{"hidden_size": 224, "head_dim": 64, "vocab_size": 1214, "positions": "rope", "rope_theta": 10000.0, "rope_fraction": 0.25, "init_std_qkv": 0.0334, "lr_mult_o": 2.0, "lr_mult_down": 3.0, "beta1": 0.93, "warmup_steps": 200, "train_tokens": 282700000}
MLP neurons of a small language model. Each row is named by its layer, matrix (down: output weights) and neuron, and shows model dimensions 32-127. Each number is 128 + 24 x the weight over its row's rms, rounded and kept within 0 to 255. Numbers have three digits each. A neuron's up and down rows have the sign that makes its largest values positive.
A block is one neuron, or neurons of one layer that tend to fire together. After each block is what it responds to, as a language model described it from the Wikipedia text at the highest values.

L5.down223:118111169159129094132154169124137098115124111101147130096112142128141135145124129090122139109153087148100126126113130093171128130118126173116115107180084084125094148121135147149144125151160104153103130150171125141145115125139137169114091123141108147154126116154129130160113121177162103152
Word-final pieces finishing a word split after its first letters, mostly compass directions: n|orth, s|outh, e|ast; also nic|est, H|istory, discip|l|ines.

L4.down207:125141108153121124114123161135130155103133153102132120168121157098129066102144112120141089153119105147122116138126090144114142144135128143112124122112127129156102127108137142113157101127125113138144150088111084128120083088146151140172159107142179119128142129137154172110132118109137117148
L4.down320:133124111138126136118118133107146141119125132166103125141143131050130171135118091107112161139100116138143115148145106139140122146089136163136081146110132128114123114163107153158127116099166107130145096146139164078130148122132077108116125142133102121138164116099108098127068086101112116116
L4.down451:131099135118114178157136122079110147121121138169127102151130099125120135116159135147154139148162142113094147115150163100131109113104146120120117112131164098089129122117141141081085133153114106119107131136202154094115116152118123106112138194161113101135124115105145129140127154138115122104
L4.down740:171103177108125113144131160118099151141134178131143114111120152182146157110131120108111095092098096122147131117141109155127129069105112115139120054133105138084131140120101136133149116139148158154110113174120125135127150130097187133116112096098163096138132159132108125111166126127196103136
Fires on a period or syllable that falls mid-word or mid-abbreviation where more must follow, e.g. the dot in U.S. or Vol., qual-if-iers, unan-im-ous.

L3.down26:121115137139154092078142127120131120154156168088138109108161125127088128128105077090131148117160144172148169125157124123148140093074171113090161167133125156155131126097141117147128104145135145125131150159168156165102131136159126108135132118121125119157134136153135141190131092103095130107
L3.down69:145124111140115138138134127109139100166136146144113131147124102121125119180173128127149153109121155141156103109088139153109124166136130104099121176125107120114138128103116175117141078134139117108105131110105134102137139086119110107127114124133147131150129150143161165159176156146127094103
L3.down89:109117150131177099118135105158143106136126160130130127169125127124103124138162138137096127082130119162189096128130140133119122168073123139084108107115146144149078116109137091126136150114089157155149152111125137112075195134115117122091132183134118155122157142113123105120165144168171133091
L3.down114:164142114120112108117109107136126142109123142147090097075139131098139146114126150142108100125125137163142106129102105118099109125086116112106123140153173100104111106145155140101101059134114153121114097133133190109134150122184182137085121113183142115136111181141137119149107087137112137136
L3.down226:112134134167183118142131116103158132124114145173177140147153105141115127165130129134117135084146196133151110177148094147135129090139141123109156139143143139082134102123116127108173162174115104114126177129126131109135121090132130160104161151126136108155119131106155142104122175139090138122
L3.down290:089169105104115135172100116152155117117116148139093113121139121119125119103123140124145152128125171119094107163183114124171133127136116097083140126101134113118162124149120112132110096153144103088157122155141109160139126116099181138078165103172148126114135116121122110103157124141163106134
L3.down329:137146160167127145178164100127115139085090113079097134132121138140168112151117169119131101165120103153160149110135150093123140116113159113102091176132167120137086113143149105128143159153110188144150137117101139112163153153133099131173176130126141122151138139134148128116212152122152149128
L3.down344:130156102119136100106117130147186111125165114129115139122106139134144150132177119147110129131123098104144142100116098111166166145163140149150159160160131117154116138128138142092136161100144122155122140112109100138158096098113157116159110139097151091136109120151167127204157145106111131128
L3.down350:112113151153117145090124138107155105141140115114174105117140181144088148169107113130117152146164136123203129137122140106124098159129178120114123087155147122149146136145146135133133171124118112155105096148149101141133135175188139093091108135154168124105105127113114151147119088092151156112
L3.down389:192154095160141109136121136140188146146071141125146115144146137131128115093153130155172165120087138144155122143156138120124113177115136125121104152098129152121145140110134150115112141132124092136132129097123107152130153133139160124113103122154181120175099162115106150123140130126121126136
L3.down392:126136115143156140112128114147115132145163182102132176125177112163115123152185142151191129108109110122124103129081137109141117155160103129170161138174156146139111115127125067100136124162120146102102141148114132160131164125108137104154129138174103097145138148126091119103110139123100152093
L3.down527:113176114089151117128138138191132132129126112157094137136148118116094149125103136126146117139114128120146126134126107147090086159112138123129134110123174120136084126120064100152110107118162129126126175110146134126105178133153141168105129097177096113129142133142114103109099132159087167104
L3.down611:099192064133102116148131116127105132083137111128115124120114126180139110132115151099131072161104079144135135142130136140105105128096125127139084141139115098123149126131116130105137107119153138136083143138106137118143086158150179118134105158142065146104136107101105107115167103112145125125
L3.down700:144137115144141146105131137109136122104116188129143124196167126176106108118138136155123122120155099170119149125147116157110137131139158102141150161121109143152157153081099138108082140092150126116128163128120147177122135112140150130146131105068148125134113137156145147139156143140121101098
L3.down742:131145055152140135113129119136143109121112135141121118143095099113130126154176111115141187128140154102120110112187121101114143129118119146117147124117130103101127121115136125123091120118168113102160138086120142129110161154154130115157089125131177113083088157107127124136138149111126119118
L3.down750:145132089128130138114140107163109162161141150123173125121146108121120123113140136120122119137136132108133136079109146132152137102161151163137132130124096126120086097180170100122151157148120161151108113106143145136089172143143147126156117102144123165146100167160140136086120096114104135078
Word-piece tokens finishing a split word, mostly compass directions like w|est, e|ast, Wes|tern, plus a few others such as M|ount, G|h|ost, nav|al.

L5.down540:139127148104113135144154126140090164075095105133100115162095141128109149126091149108160082123131134150090090134130173134126095132106113100136133071069120120144115117090095129161168111129108089121144125153166092146166098098091174143153140113110133108104142128119118147125162149163181094135
Short interior word pieces, often "if" or "e", inside names and common words, e.g. Jenn-if-er, d-if-ficult, bri-e-f, Cal-if-ornia.

L4.down16:143132111160128130088161142140100130148115085126079126110109130096138095122128148109118123175128112112107145114078094158124136116165137152116117148142096116161116139159130096119136115115122125117125124142111126132130130185122119101125134118096138110152146089133115171135120129156093158151
L4.down277:128135166125140137117163141136146113150091139158159108135120122124106085118142129160128139161129136122117148100113074118150144105091171163112139132095128138165113118122124177135152117139179145165149102130152079069128107157177124112118118133117184117124140130129150132141137166180131107155
L4.down719:122126199144149100188131140118116115112126128111094123136126139132049125109155147150114135145137121105143138077131122081138137108127126116142084157127138135117111142113130114137128089138115158118108067151125160103131144111123130132111113116182133118097123103184127118113167127126100105119
L4.down735:121132099083076125148109121146113121149115138148101109092133155102101149113101155109119155133129131118129133145130146144113133130067137126119125119092156106142136142102148134116149129129151140177176110123079133096115168116124139114145122143102114154107151139148146125201160153151142126142
Non-initial pieces that continue a split word or number, such as d in eldest, tern in alternatives, and trailing digits of table figures.

L3.down49:117144107086132120101186101123153139133158130115151141151157130129126099164124142133122130157169147123113075131113142170138113121113089156198163153180125125139102120105110156121136142109097148182102117117150129127135142089107113123179140128123111153130103106123154136142130167133154093148
L3.down156:112119063143095149140097130110125140137079085116149172142139145124099086117106074140153147139067086119140142087110166157107105156118111150129138138097137099126140110142134157109123133144152132118146115155119096156106086152082128108147127133113146102171118142107154157120085142138114132112
L3.down197:118140119142127141146163124156138107135128083133140171129136152163129138140151131066158117140104104142145089138127118131113130138135146154141129119137137129134174110164134119125129154092106087092123108139126179084116116156123135125131102141162080134101157154155131083102129134111153072148
L3.down214:141142068113142142166145134124121136138120119115112117103087113120131167161131152148127120113151106155142108123094176114152102116142129158136105140115178095150157146152173123074100122133162178123149132150136146144161096119132128095112114154173169175110109129095127163138149106124163128140
L3.down264:108128092127156144102151103155167056172103122164148123093140128126135136159130123147104173130094167118125134157093107101143098103116152146167142139160135166121142102130126159125127157125156126111103107142072090142108101106094145144122136084122106136130107127130118114119162113122147188107
L3.down265:136158066125121150115122118145138141129130128134159106152111097102119078126105131095111110097125142120126164162121116097122121139086091166139091167126142137159159142129121116135093165111138121145163149138128153137168097147114127128106173129129154156135155085149111148137081117121125129126
L3.down289:138116113144144120134176110115166118168153097117121119117153135122123158108125113140089098151114159121105116124113097112118141126126087118150113126113139113179096138118154167123079140121121173138079105093092171126163129163111168171154085142137091093100094081109160145127114143103143125131
L3.down320:139131116116154127090155135099119111150117120141137102121127095145103147134141140108157146121148164128188146150119096147142109135117068080114147135128088132183127143110119154112133097131133097115093110106084119153103109085104136136114137150169117123113147135103105100156099166146132154139
L3.down334:145137123132122127124123135118109132134106133127184127108129132139128118117094134118114132054138123169130119132091109161134112175135103136166136141136177113156153123144112142110164082134126094122137118088162073139176130119132139134131133081109144113091062109142160163099137076129134127138
L3.down384:143083133051149148104108114140141118125150119162084148148147121138153134122140154096075127075093106156110138112099141148098088116134165152095113162097105122171101134123140147095102143160118123119157133172107109139128130104115158102093103148111134131159142154108117142132081121116143137111
L3.down388:101155134116147151102101134161094136111150161162134145120122123157118124150116110145092115137112145109121095172144139110117116150132124120163163132139154148092152098123142124145112104136185107120113155112138157111118135162132111107094135116139090111121150146128103155148107132119176127164
L3.down399:138104095145152160141134133108094168143124140115120131108124121181115150144137135125134095078130122079164080151123072106119147124124111119146130184110128118162130128092089143122124113107123107148122174117133141133144127116062119127137154112167145145116163139172087122129123116124111108097
L3.down458:145125067143134116095143105115102166142113123137168166114179101109102075103125132143156128108139112126124127143159108136151144147144173133144098154105135149096122088179135110126121143101130114140152133145118140132109141127127145093137141118151143142165164154135108128139083126166115138086
L3.down649:080091076171102121135085142112170074161105097113128149099148090152156110127114112135111076101127113157133111160141134134165088152131113146138147148134122149096116135119104106156155130127106199139112100113129111079117144107165175158118129120126143159136134102148142071150120097116124110154
L3.down663:163153118117139117104134155126143141137093104157156130096106105109161139107106095132139112121100151182150153155129149152116135115180107111144124088176135084114152148099157132133109144132131166126110158105116095135140106172119120141146103108130168113141124083138125136111138146172125102090
L3.down699:115094099145140112077126118128147105108077141175139110108143114099134140115135110118116157131104134096096132133145110149113128124113124192103178161106111095136132104117136169129127132122176084089128158109165154139123145098125094154151118100148109122183134105127148173129109145117144174131
Word-internal fragments right after a word's first letters, especially "if" in d-if-ferent and d-if-ficult, plus pieces like E-up-hrates, m-od-erate.